config = dict(
    num_hidden_layers=15,
    head_dim=32,
    norm_place='pre',
    rope_theta=10000.0,
    init_std_up=0.0476,
    init_std_down=0.0,
    optimizer='adamw',
    beta2=0.99,
    weight_decay=0.084,
    warmup_steps=448,
    decay_shape='pow',
)
MLP neurons of a small language model. Each row is named by its layer, matrix (gate and up: input weights) and neuron, and shows model dimensions 0-191. Each number is 500 + 50 x the weight over its row's rms, rounded and kept within 0 to 999. Numbers have three digits each. A neuron's up and down rows have the sign that makes its largest values positive.
After each neuron's rows, "fires in" lists the words (lower case) most often at its 100 highest values on Wikipedia text that the model never trained on. A number after a token or word is its count.

L10.gate34:521386431493492409551519489581472519532522496544488429537475514480467397419459468501569567518464560497458519450513487467508556433443455421590521587471587492535431528471477509511486474577454629448520493570535467416457537479458389498489473465516513466506576452514455511511429496450500559584477487458456514467524554558489457528543469496516626387534472498432578551527451541470504504424506474529573531486612527617549560559551439539530410460485418514579437546519487481473462485422443586489524448452547474508556441562468508598499538422503523519531476460482546527431409483571561512543
L10.up34:436568529495540557536560444492541507506465536568516526606519492578564479539427525575530460513465620491485487492565421569379479460526472487512479533555494480524505498575420473569544466524445483534570499387478533395571521526491517556432511512472642517532585474528480476518393534451510527510581548571555561510572382552485541502449412532503451450440490508546601494454504486545524376516513494557519472491480508493602513503495429610531501562519409626456446600484552456492434521531482486477545533486525548495463405541568494519576554471490516454479455482484524444525569469536500501491
fires in: "is" 50, "was" 47

L10.gate217:518408420494441496528601586522514435454543526495572465529483438485549507524425523551582467464432551474477473483613483495479506572555489462510459570531475405499516478376507496503527411505392569520438574495579484466473553487448530566435487519517609464511553523495539560541498503483602444528530428441472584564494526540431548552541405583481501534493461490455513501507558457532509469550555472531583532446562536499497459389450489460508465492467462567406534589463476471494553476374413456481412433431577511467506409605507561554491532433522488567492484481521515518510510557539556451501
L10.up217:496477568590546463512540540439457551512498481457469456487473498503452442603544535541577478460443513488503446569539477594550480482463572399513505534507585510480550521346423485442508504498522465486427456488480459488580508474525572468481490513520486478526491523445588562448534502474506489487524575560542558523441424494477535575530544476501426419552486466595518491462412421527453453445502545565537517562441539539590399490503547515373599487408569488542466458439490499541501466525475571499373532546550530512335550527456499561440496518596453514490510458462497559455503539497420473409
fires in: "was" 54, "is" 23, "were" 8

L10.gate442:517470421440463463473510598515519612390416515524528534469463535595506496439535510442440418546505532487520456391518569480522558438525515504431473469509428563549505496582498487441602497442455550371495503483484507494437489491567526636519460450497528427557479457481577500535466527487476515524516456468540489476495481438428565546628439521560450393596591459520501460451490455508523395537497521451604530419541547487419472481538490444519581468462512526418548576509509512471464508595557470479516459523485399445540518514573498526432477512489555480532396498530551603531507505477504484543
L10.up442:516414455472422437482522471478454491521515572492558484522466507404539579603491594435451403474522543508459455448573507550495498461533595603558544678513489609612483544486429479457598540551514537557470530437456506523511522543524535505522477451496577529538526483393530545486474456512582473480628475529484575477431434486545541471451514525483467529588500532550489522537447526527552469529554564554516494550504446570504449562468416488549523553480470469484474417534486593468546491558453424506435560457572502566506517619499446486501464476476506449416503529507440452502509434443507582479
fires in: "as" 64, "was" 6, "n" 5, "country" 4, "name" 4

L2.gate160:444495491450489508617579562471463434548410468504479435396445540445509545498516514526465475564534465476476556565502628505544456585620436450490569518516543508451533519473588431519467443411474563488452458480520504530529519467529475568473624420626553443540565426494512551549474528481505472526494520489483500545514528596577488501514534472520454596500467512461522516569518494532561495521468534425482423512420468529421534479443466426520510527452431478500495459440539459620480511412449600485464568423483471553479560526554435549460442477537569529531534508527451476597571449580498432562
L2.up160:488473509550447387461468528474521448510503511499507550515639547471459496462535514547492441481541444573471497463579443537516504584522451531541477517496424641513481499424552537618495538539571545501531471547521498435529539526465455468628537467506547397445563585451396517474563505454563428534540516550466493436536532590516471482501444531479568439501480522462556537582428517528429510489597539514516548598473471524479558458433461459526504523540491518523524499493482493576450527564374558512473431523403438557590495521538453437502498494510551507516623551473482419513460502564576395555
fires in: "his" 26, "family" 9, "de" 9, "he" 7, "in" 5

L4.gate497:514533479401482460484431464500507616517511558511541461425341444564632522490462510478473578512566464451522488505497510460646441468568491517536527531515560560511460464465476518527508537580424541457516597499571585465517533472525465537385518498442513537478522458545492523557406414404484491561429480424437417568488529517512521454519537506470538366551512440450431531559557542494473445436415490508456526480515469585462440488463481499542464500455548489489535477432514506459412488541542521525509514554545577503603505514491459580546457501524456426522489556512545424560432452461508395513
L4.up497:524471438462437640458454505438572467510459587518520553462476523484608502524491582481504459534544499499452559456484480505540504485551535598573493477514548537442459534523422413522533506477476525447471513496469552527381520474570552516466501569496499469477454567487574529388480565653523503452482468519464474479442569413550501468443457386456426426439459460507436529532469464473468584451461503468465525488416486500523475556504546536522602463558490489441545525481574435494464436529493456448492576525532522564541497459490520456452467455557443501415419421478402552590562551446504608593
fires in: "with" 34, "at" 13, "institute" 6

L2.gate27:542540588576555538507482516530539527465528478489486448450614521473479491480519511545490486454537460433558456460483523523427517499453619471459539474495463393496538501572440494412532532592462476547543501551547549506615479541504503483459512503538600478485420537572472450517418509486447501539417489531396477452574525549400581369527463597402514548468470406536567533495451457498462483453537483551460454529588480527529491565439534574410491490466588468452467527503527493554350536498461481451519586528450508473499523454549487578473485482564543495465544566368470500433438530488532558456
L2.up27:422462411571551562528495525534580495525545480450590512493446535527472541471488547443472496556600508468505537481477505449544492490504444536462522489460557494583421548532468555567469530589520533645514502487553476506466564436516504481514355492474534550521423507595535482494471541601479577474467534332575462486575426466482465576477478509491469620477465499425510464468488511431475559518436480407519490449583527475429602465461528518500514500473517471398439572484555479541492509566502510475564573511493453403447441406464467525457560520515581508522564426522510551443580464456530454507
fires in: "number" 15, "single" 11, "near" 10, "addition" 9, "additional" 7, "award" 7

L10.gate131:532563477492489515477503630556497490386489582465449543507539462464567444571391455502464463565475449485479438442514414544557562525479585572412566523474510479407428517563552446445533400461512590498450491557471486484543484498441504498394512541493530541555553465337449496481474550476506454548417427481489492498507463567466522506578510469488531498536560486478570493492492480497541450498574463455539529563464376494551430536484527464532490488463488519307484424567431472493504483527442506561409448456492512529486512556532532512455568474465433552534450512490498415544512549437568483551
L10.up131:345518438474509444567527594457460541461540446376508440499489443522533543443474497468523366459500443488493491435512545494551558525542502582509507548504536460439446567511525471555541565476559482531448532547541594535494428511458556543451518473514558530468521395431543534499520497560423531557504492452585538485501553458576557441571536554544512469549450540435494564441511517536514405578472499490602476476547514483471445483453513560494516428423500496432498495539476479514561513472511481469505466534450552565495476469705449545466436519458447541415556520486456465513436473463347512474
fires in: "as" 51, "challenging" 4

L4.gate296:457475324529518508427528501516452574570545476553432504482562457551567504516527489532364482552484351484433461563590584507461531515478435425543517565556432510408531524423507470444473500517493484467532572594481463396569459510587433448478488585452484479568477515435477497576382519545527533563415508607561570525452512523501520560509467461451449461508454516509537513420492505570481546506505474515578539504487535585583476533524453455464465453512454392508546498545568514470447539472509397390518448477550476520547562485499487544495518514554510518526511535507537520533539570552536514502
L4.up296:475444478362422573489497578521482465551487518443572530454526497481523524564577531497406449518511434475517475491554530528588493550434601554516503436534475602496476550533469482383526567501504544461443449570512472494482482420593519457612532508454449489510483476451484489556433490444449461481457585493511547492545518556489493506504564547462524423453477531467492470494564504531410532523510494515503486552441520497549424552495485523489633527447449426432588527434512401539473546426496545427575510555499514531519581566542409507396490543599428550572559533541508505495566560405421541565
fires in: "a" 33, "the" 29, "at" 6

L3.gate91:592498496558455473470529553476443510478531496435444529435377478487491507415469504407505479499549472515507497449561515566520519396457492462452513485475468425506510598521481582414545514564546504534455519417501458493557452522499444588447518517490487552628527475498557438499496471628486490528492493536531526527543473537450511599501583525600469518550619400507483479405520432455490505440511452507509474462547420508547546437544453434554558510534529498494424466505476451540425480574580484485442436501435439487408464481574566453480507612498550525449448461474646541615519519513561525475
L3.up91:569592533527508497569464468492441605517453413523433489526505440584509477496474490521440382471533490449571468532511453471452509457458415513451553561475483537561531468476510595502428489596542527499469535566562453465496401459438482437471574431519492443495497501526445596526455434426523531441564552534551607573379516472487462491476515491481590481491489537577504560429588489486482511389534571468497496505547531444560575542495421498464481583460547519481496418516409491515466506538485486415523459431396530474398514538600451388537526568589491544569521499499453497454485527534469504498
fires in: "high" 25, "country" 14, "world" 14, "english" 6, "green" 6

L4.gate458:475417551540482408535462532552513561561492497413539549458444512492482575571576507530511446462392472447441569517520411493541548548420428455564478456503542490429407570465519563439556430480457632488498518438572468501560459433480509477384546426453515502561491525525498518485464516452488441509488472380530543542528460628562574456528572414558569440573542477467487482514569495501494405516590509591533461485455501487494511443554431435472495495467534489468561519403509479503494539528476488442476454563489456591441557541530553474464552486548531512517543498446508585608471514503532481589
L4.up458:419423511498508438533483442556463593564539548501411590575359568435530518545482556594534406572509494467464432415492492481437602543486544479454463515460476519590469494510486485556536546445505452560418486461569433530473480540485519522463520597481502444476470450510407441463488558621469517496437512431497544572514489444542537537495559544539521634476483474572516569434507425564506472515502563486530396503503535488496561506492527396545472503571472535510591437551473554537537539518505500550556439492503499520410573452441504388491535504557557486479454459516477504442546509555547399510
fires in: "he" 53, "she" 38

L9.gate348:463526467524365538479498532582478452494599520410491467467515522581550499360512472436498501504531447476548381519442538407474456625399482483585560510549501493438564543526522496544417407480414447532523518533519535558471523492483491604506530493449431416523442449555511498549441552439540481497454484528496516532463544480465508556467546524532508546449546511577394472524559450571484489555552504404506527498477557418480499561528520442468480505562548470387472478523556542535595522554498405471546529435359504446595515566481493529545486540528534541474489574435502502498485582505501440524
L9.up348:464510447472445481529492451545451524486486419539480475525610531473510452504505553476545449596406531449463510461421481545596586512435496531609375639501574517437562531473441463472519563513475517510545487506467483475477396530470635524486532468468458531487400535448613530482500453467530518486538531485573561420480552475492600462516492542510490469551407444515532455421499484460470483449593499576572539490475600499496408502540579437424541478492474519510512503486485573453492535393489589518610518502530523490492516442507438484491465420528427453509500548392402517523499453514473555523
fires in: "with" 28, "the" 19, "of" 18, "to" 14

L10.gate278:432484445511463498490493414495542462441579526492524500546504533483523518509594569438431456531489466401486544538488633502569600548527499521570489470464474527549507535519567521552486464465541570474498518377544487508531491425438532489473509459556524402472554469510515526500505487584482515614523498465532523524485492520486503586535436536436406580498476390550420488551453466572528492447436611400483601533608527534444491402477440506543444439586455492529611489457603428479432523505513470504446454503531528418506487488489500457498541556514559478602530584460503523475407442516422545463
L10.up278:559522536581513508454522487454487447443588517589502537507477511531536542440418468547539412571451470507476505466572499535459439535514445616452574509570441536549515442510490540529497507444503526629495516412555568466502466569500551457471538483512529480502475560509392452572455536498566527488513427581479548502530464465484501571590408537561541540525482534622464519596647387470567514520561506534474492513493485563495582482470501411545541486473587471527578544484486416590511499511525438435469523506519493410525576425538448456508417504510493503512387515484491425516458518602538534561
fires in: "he" 55, "family" 4, "early" 4

L10.gate465:449472539544453612408521434538551440567509505544476503470485574458486579450532652559452494544432584483525542460533516418446470603522482386621486470545517542444546521483546524525554366536482549565528517436545595463541485523450485460519573462504472453532598473529424496474474512508485557517474487533513511425561529546510472505540403577499460467482576533462403507470560509577520433568464565558506496435520482534431415463577503531511481480527522458487555554550476503487598519566401526421524509474446490478413531549500434491506488512540507520426491587484548572436502470508564420470
L10.up465:429492535504518386488486413522457556588500565535493471571474443523514493491510660560556453458459442452507436509436494506533528439517501520469473436498553569445447546443568409533553476507478471535529437500562517448415472437536530549488420500484464481501433476493472461473533462497436572354525525470553480443490437507550479426497527462442552498506497404513385602528516516565529508512537495620519522496492493497502458462484480450597425470508458471487581484470520478498495566438399469565586562543446593560564490479522561398435505401417533624453525514528433493490564504502469479474
fires in: "he" 43, "she" 25, "it" 12, "and" 5, "but" 4

L9.gate17:410472476556456501540520507553478530452496493561489539443525537483511489474455373612481440565362525551455469415565468416440500564498593480575641508480494529436581517607523495454435478462492564493408546445507504500471506533584478556469566430548611517427567506468475509540410531502513550524514389402439526478562443502437513485499480474521516522514524417464510515508535470483447411504572478471543441506483436440464519433508520402507412515581452490508594580466477474502555513487427377469566433537425523432549540511477567479523533517543522487480510452516523543480513441479527500534
L9.up17:550492471508537457536510558460440509604543477441492567489449572528488552526572485533475575434534455467506346502542526537468436539482542507462499466556419476437447553465534528470478484356500498556505424462490498488422435478511543454528486470612486370452400507539401497519492464423527530491501433424430536557514471526452477503448498505467476518507479505546458610599568475568465499562528616582551480391548537471460485463492527539452468453461560473442518544508497477460582503490446416521514497506492467626532436387518522405422452509544575546532441563454496565509458524496502517521
fires in: "he" 77, "she" 12

L2.gate461:510493471409453441447441576508529495490469483475556472500491462490510469449480584452518535522519343573498513480509575511529475526443432531534570480530542566549506552510427531459512452425551490456457559555579468588460479440608420440551555455471465506663549499424469481519499458494434480502520564444509534507510462464476538494478430448462592487391551472595430464426578524504525491455513440467458468562619478546483471429407463458462517529526462460432504480532489511621382482537521518487558483545515443508536563463532484396521560537440531508606449563447514562441455544528494496472
L2.up461:621501510503471537524417547484487490560534523537465440521543457546616486504444536549494424491407458497571581437481476481436465446445463537492558470500456457612537452474423523498473571539450532563532489500551500523438476477570503442438478500439430496444570541468527571573524541497522590578526533550502526506554454460490494459575622486468514380429447476487554466443616400604446531480409538470544413524553508550470488588451523487482479490394518485544496425499535447524531472523534467433563480486481511566520450483451554487471587540471441531459522660430495473494494531532582492502
fires in: "american" 22, "us" 21, "english" 7